From a checkpoint of a small transformer trained on Wikipedia: 466M tokens.
MLP neurons of a small language model. Each row is named by its layer, matrix (up: input weights) and neuron, and shows model dimensions 160-415. Each number is 500 + 25 x the weight over its row's rms, rounded and kept within 0 to 999. Numbers have three digits each.
After each neuron's rows, "fires on" lists the tokens most often at its 100 highest values on Wikipedia text that the model never trained on.

L3.up1334:515515572503481498501486487538497520481511511454557513473541499455488447476533506566514522508518488509516479541501489491537477508530525534502533499528478533491495527474527491501508503492504518490503471498525472477521538521456459527458523502457487495496524524466501489548513505496524496501512478458494490479553487483494534521484534540461476477455504502503526467519464472519522466517523504503528495480482479560456466484452495486549513494506493531506505525526525452469537480497509514500493511476484473505513520470487495486494500505505519458488457507472527493508497526477505508478498479433495506546432487498518531535511491477481544541493493477527532499480522467486514525493557518499531477471526490523498496524468498495494482497492461461517494520486507519498516551503512599
fires on: "ip", "ep", "ak", "p"

L10.up1259:494513491500514499521445465502522499529503509472554536487502505512483500536499494528463528506479514535496473483534484541498479475523499493517519495470497480446518517508459516500478519515482498479518483505506497461480451489482513472536482488472496491545476476463509475508477499498576514523502510496473519482482519471553486483472509509427493529513482521514501494518540446481501491489496463484511515532542505483512551518523511481505532513477515504472485482529476491482474534484484510453495524525517517476505483521470484527548462465493502519484502500477511489459490534436506474498505456512533481487513492448494513535507468483487476494477519503454539507479458468533483513486465450476496435515456491563487522520524551555541498507490479509487474503487520494494524509514504473
fires on: ")", ",", "'", "gu", " "

L8.up1560:490537485461520460498509490513505510447470590495459522506482465517515485511498488495503476487506528541535501492521488487533493532552482517473497507462512483505507500531501478531497543470513507503505508503527476489458491545503520480515497493460505502511455514469500504526503498497540481443502540473464530553498507523482530468511506487459469491467490537485515498528487489498499469492513491527543509505526503489491530537475488476532507537519523492503536519504482496520533508501494486493491486491471522498499464497502510526516471490531536507499426504503480458499485475484530473535536458489462480502495489435517470468527539451507516522510498479500515494517542506478481496480460495514499485516488493528521494526509473502508489505455485525514479497490500541528504487530507497
fires on: "s", " ", ",", "ing", "al"

L10.up842:495523512492494485497478486516487502508501503474505493477502546515525505476517502521460590543500529495518528479553463540567512512504502506461456488452507535524495491499505511490505535472498512507509502566504483507485491501525527491513538507491500535481521480499480493520480500515483494482516479547483497461510517507509510496496488504497573500546459494535465484515490522477522488485544441470521482473497506456542472528529501532493518502524529509471472503519540484525525522495515510494507489460511521520435494523468514496489508501490441455469473509489509488483491509503466502490528481471477482496481457502510485497514486507543476476480553497478523508487509503485480522510454516513506523521494496484486508490503485512475499524521516478494471543488467514507513512500500531
fires on: "ly", "y", " addition"

L10.up71:528549464482512431507498540454574508526481471474460491482535519557507519499501503496482508541468497546490488487521510517486517515478476501459544502527496524505483495469511513513499528500490518532489488529480516474512502508509464538489507499472524504441518511472495469487479541525439509475492529499517497487518477517514485504543525492510442481498542470517511545542509466529535452515495500517497521507472512489478502463469524502474544485477504483473511466476471483516467535512464475518419537510524473496507465502476539467512494506463534534500507475529501529478476513493553479475467499537485461506451481497512487507532505476482475507492470515461552495533510471543480547487489523497467487554517528464471517498492490492491484495477485502470507493461491495531497489541521516
fires on: "d", "f", "us", "st", "en"

L8.up296:470549512432510495475494468502514504483479500475524474503498528520492489513498477493508493496451465528485484504518482501504512494508506477497510505522458492486506505494463497528516482524467483480547484502462488462530497490506543463520499513490511488531518518510499480485505499472543506542513525515509462531491512481534492484507490480513483526505494544492507524533491499491521481519487503498509525532511472498476541527484577473496510530521489452508516484561496503504527492481450524492517462488471484498495492496514501471497470543515489516509463539496516515530513479471510460473504493500520492525507484504517525499508549517498514454482495470471459475466475509484438497519458487557525500499477502504507538448528497536514504508517521476522494474531528496513516451491444579
fires on: " ", ",", " and", "hi"

L8.up782:495478490474485478494477495499523499479481472512514520494534510485483512445523485548496520572503454515497476513527489513544503525496490480483488505510514488515497486508476536546457514502487518472519525524517520494479497491512505507469527523525487527442518480531484506475493497492517529486517523504499468497478523513488508457505523513524481527451524513530533483525466453497513485478448504473563507523488464499477493498469515525542548492471519509476521508504478465480533498482541486504448481489494462479468490551497511489494484489468521531461545519524495508494556503516483496447519466537503489514514556501509509492498518466485513536498510477514484478507482501509455512533508510473515482558466479492499511512466518516518475508523505511469473521482489514476502478472487497
fires on: "f", "d", "n", "ation", "na", "m"

L8.up664:479512495453481504496508520529464462477514476513468513490459507518516497531490550528480543540518485529509533519521545552495506506487461504509541471478480488466479552517513520484546490519477521520459496508491527521461459538468487444509496479476468495485457477536451495508529476540534510518503450498482491484541498507506499473494490483493556485448513518462508461488502487509483472496514532517505522529479495439478460468516523466533499504487473502464488523535487460492460531502550512513490502506473498546500485517541511476538476529506489456502514545499538454513492528489481522564497485504487483560492454508511486518480476510514477485502503479535516476473532499489514481547458513470520495519514520520527508485499448479447468519503499472506512509502500532509485504479528570
fires on: "==", "===", "\n", " ==", " 19"

L8.up1060:506528535519474504511480442526505460501430487505542476490492499499507495504516487551484520494461460534497514461514464534494469497490511479493470479517494493496506523499481532488560509469492514472520524501489491498529508507511561488429475494512503480475495509530511521522515479476478513508545474446497526481493509515478511515472522469552492523503502490523499538515470522472541493505467499445490475497492495540491525482517489461498522480524464466499479527550496496512473483467489468467436532531501470470470498478508540481474495494502525459507523501497510520512507520459497477501490488517470467532554496511512508475486477486494494487510507520509496481459505534501480474520507531482494478450428511523505539464474539513542499514519508516436541502500507498515479481525487494
fires on: " M", "ist", "m", " S", "mm", "th"

L3.up1755:499540550501516527505552509464514478498469452483543490470513522451516437482534574467520489461535468477503505466487500496504514452508494530496464487574482486484490546493516494505495541475515494545509471485473511487508469532466516515472517430502486475534520536496498522476520496488477494439514537482488462498512442531481497483516532432484491512468556504456511524506484490474531477526485486504508476490452512508481484494501490539507499535520483499490482550471463505479476548493497499524495500554527512491509488538482522490496466523491538489496439501522459515496487535472520499572502477467505459546527512470482489506478536510503476531491508479495453497510517508483494539523486511543512504496500508522433485511520492517536495519481432470475491481484466520501462491512479528
fires on: "an", "in", "al", "-", " of", "ed"

L3.up325:546515491506439503514506475539517480496463493528476460523472523529474493524573514507500519515496488495507580505503463488512509475482500519490486468520442440490498495533466518530473547442480480465540483481502492511523516450546520510503494532507490544521528468533511520519488468485479546496514487530516525530503474550520532497492451499503523503490501495501556505516507519515501498488518493508553468509475487535493492524496471517553507512523493507442507534461502504466492459499488493509484490503502497486510503552514479509516450503525521496501501515511529478552476508530575498543469532493484477501501532540504498495569515441494479515496502481496506482469516476534476489527510497536461470500491517503467487491515477471488502494501488476473527510522493450523491515526475525
fires on: "v", "th", "tt", "%"

L8.up928:467511556487501504502533496474510476484495460500478495468490491491503473496556499476458573525487496517515538484512515516509545462512486475478508473489489542491530540536517516506526526471510510482510507479502510442516511473512524468533541479521445541474520503513465493472492486561472535477505499520483496443499473494491495517507501514479460435498500490525523489511469487505518515472478446515496492493463522460488494511527499498518526514511538540470465499485545500514481506479559496459477537528489508475486502528510515514490504477515522498511523507495480534511497482480499484510523520526498519473531504467516507539490474522551496501544533478443517516476486476526497502475519517517523528518521537493482473520543488499482484536474490512534494512458512500539492460543537547
fires on: "ly", "now", "ing", "fer", "ning", "ter"

L3.up313:469495498476503517515528459482471527501525473505536512516543537544474521469511482482462518507528503483447507503447502495499495500463497521500487464557503507523467527496506487522480514492517527511519532532492452506520452522505508492463489476473474443491507527506502480512493458499529546483495492549493484460501465525494483475480546467476512485471514506508506493506494499475492467526533484536469481478480505489504499464482510493496542497497530505490535474494494500464471544455514515532512546506524505469497482534474487467520515482472535506506521545487507468530451474533521511524488518474477471521519536487489510536486514473511503511476497489464510495498547502510513536513512535482494525495501484499490540451507499509495492506470504530488525507472463523448496495528495486
fires on: "in", " of", "an", "and", "ring"

L10.up1106:484474530495462476511503486527515474474488508512502479501492479482532499547526475511520508482539438484495500532510496494492500522497502506511491471517507452495525517526510534493510483504486487496487449468522501458504537472470505453525502533524464512505502501483506547581523512475525505463533456489482481535470504509522517498485531516512517500466480515512516494533482488480498542506551518511521494480515497494500510462470491499511502501515522518500512485518493489519440481501503511482463520496516536480537488501511516484528498512539470459482510512533537531494493519484464489469523511523502536509516440503477425475514453528469494513500466495491468491522501538487524558508520517491495550543515532512502531527468481530519474501523511477489483535488494552473493503513525486
fires on: " d", " st", "er", "per", " Ch", "ident"

L10.up506:476535542532508483508503460510492499492458528559540482507462445500530470527564466506486473508491510468497533496465453471507507555490520502475528451518545511512511524538533469528502485526483507505473489499495500514528511475526494481497469459488451493497501517488545491458514481500509484451521501515505507482499525490498526527449475525491494515521505525530528494449464498510495464497490475533523470453529518502540542492538478476491479497470532493491487535517459508530511530497517484478484516545501471509463482475496482523526470517521515538497476509501517483505515532493486482511513506490557518520496483515540480505506451499519509502526525489454485530481524466515531536504530500526495459481491517492485527477505485484506517488475507469482503524499521461536501519488495522
fires on: " de", " Great", "d", " of", "el", "ch"

L10.up1095:519523517485470496501512511455511515471514469498492507541481510489497487536546497552477513492486493521470509506502500467522497531522532489492497486482496505482497518485514534451522520453466531476498489526554502477468486510477488466503519539456504491490488510508515541508509485502510510515496464516483524448506497497490497493491491488503479482455496449515475531489495493543502558489453511481489533504484565493514453469497483532467554504541453477512515495500488487482462508513496475489490512525482499560538513503491495492468504475504546507528479552501502545501512509513517516533517506492492483512515528526490486480492499539525506509507535524455479487433455504525500514497500488420511473477499460522575503501507522512512541521525489473503541471510498471428484457463480498
fires on: " an", " An", "er", " Ro", "g", "n"

L10.up380:476506508498530481503490514487472506498440501471451512496468533483526517468545501505486494534456549471505539483518460558520484546521451502489493461492458563467475489514474491475536480509477527472520459494512508479490548521511502501487505468537477517497500501474513536514504486500482521476520519553474500456526438517460535454534508515485479472503482534518497550501509532534538550502513508484488483490524505517486507486504512487520521497491485501490502490517487493466509506467509533518525543509510522527514470539491526541522491475516526457492485502471461517493492515505478494492504474481501547504509514500494540539517509508512476491480532492467499513474512517524536493536508518463555512452484508488499481517471499501415482492518524481479531486485483540543484497510489541
fires on: "s", " G", " me", " b", " B", ","

L10.up1228:480477490534500472536559493472473541480508477512506520494504482463463488471532516488512525511493532524516498511522486510520478481545469496452475485497478503500482476521491458471512531501481548466532484505447493483486495522482512542461543504500483510469485493530481468514490503462534458518487504517461493487541471515412555462497506524519519530471508487505508532561505520493519474542474472492504500492474500517498563559486505507494508514525513516505537466497510517467509470518503520510520470472481500526486521476509517522479481455542469494488496484421498476489465477508534487522533459487530480530477512488520508486503506501536526407500486518535505485492520494515479480517517527464535496462497481502489488487480520510510500504543498483521505493491498550537446484507450479
fires on: " B", "s", " D"

L8.up1291:482506493461491491520496497515486532535502481504473555520521478510518424471492530523495553491501432469520519499541501522497477457549455527462510485487528514497515493490500499522531484488476491484512449512531546489530524494499499529506504489500526505479516463509478498476541489506509518496526479478478499495535497536504483529549499505503478540528510504517523492499501527470505545489454497440490516524474510500511481513505496511474452541505482517523485512545532457477493489477493521461503467493493518562453500507506462501507511497508495482493522510463509493449493529466494499495510515508489516544525498494460521477513481462534507513525509526500522447500507441481515485466465534476513461531501521549510494506505496505544489512582485501481501457467470502467500496535477529
fires on: " a", "me", "re", " b", ":", "an"

L8.up1330:499495536532539542512539526514526464547485483493529521505486469456528494519550543543477473516474498487487495467484543450505528529514498494527524489500501504523515491524561500512518488503516495464522518522528495501506501483495475456513512539511494476513484499446499484474479487477514479500554517530520479488469525541506494506502518485459455456486544542507513476488462476471524476473497475504561479500517481525503514487551480512516498472536454480504533506493491433506502498458482522528486471495511520481481453502504506512500462491482516531494528512521487523494473565505462473478500530537469507483513483476545525441502504499479487495535514487459468533508502448504504532484484486501519501494470499493516485473523471500488481536480515474476515501493539548445516494505531516
fires on: " of", ",", " de", " with", " was", " Le"

L10.up730:487498487465495544461448504514503461507486476483464555518473546516503496510531511503501483494517497504495522443520492535510493526491495492439479481493510501501466507459526497470491495536464508507492486490464490510503527562453497510503514560496493506489505491459547521538474468545476512517502503532488491503466505471485513490490450582498515511518462525519543516488488482507490477504463478494524504502491469500497537472507480507479535499526560510529494515473512496506501476518498442466530485485526511536516509530538465508513476492551478495486546490499530486505448519541456526489512488532444486507528497493524539535488500472536537476515494500531485519462497513540523513533500499486490500528489490500513530493462552533537505535502515487499458485495548490543482501477472477
fires on: " Go", " co", " bo", "ra", " Co", " I"

L8.up1783:496516515536509490556470483504502462498508475489472474522495545484519447493474473511486518499499480481555500487490502514490523519494538507484499516477493569523503522501478529549499527498537532511449509506522489515499500501503508504470488489498501505488510476470512547463516497488461483481550526483543490516508459534521549508483497515499462442507493493478457486551457493505499436478444514497512474490448473475488526477464482506471514499522459539506515523491468491519501500479484497468457500547496458487562527563504520468538527493544518518523517548478524518490501540507518483478481522485517475511528527499519500543484514496517522467498525450494498476532470510489492486514516506449474496555476486461478518512449511480472501497502520475517548529497480488507516489511532550
fires on: "s", "f", "d", "c", "m", "aff"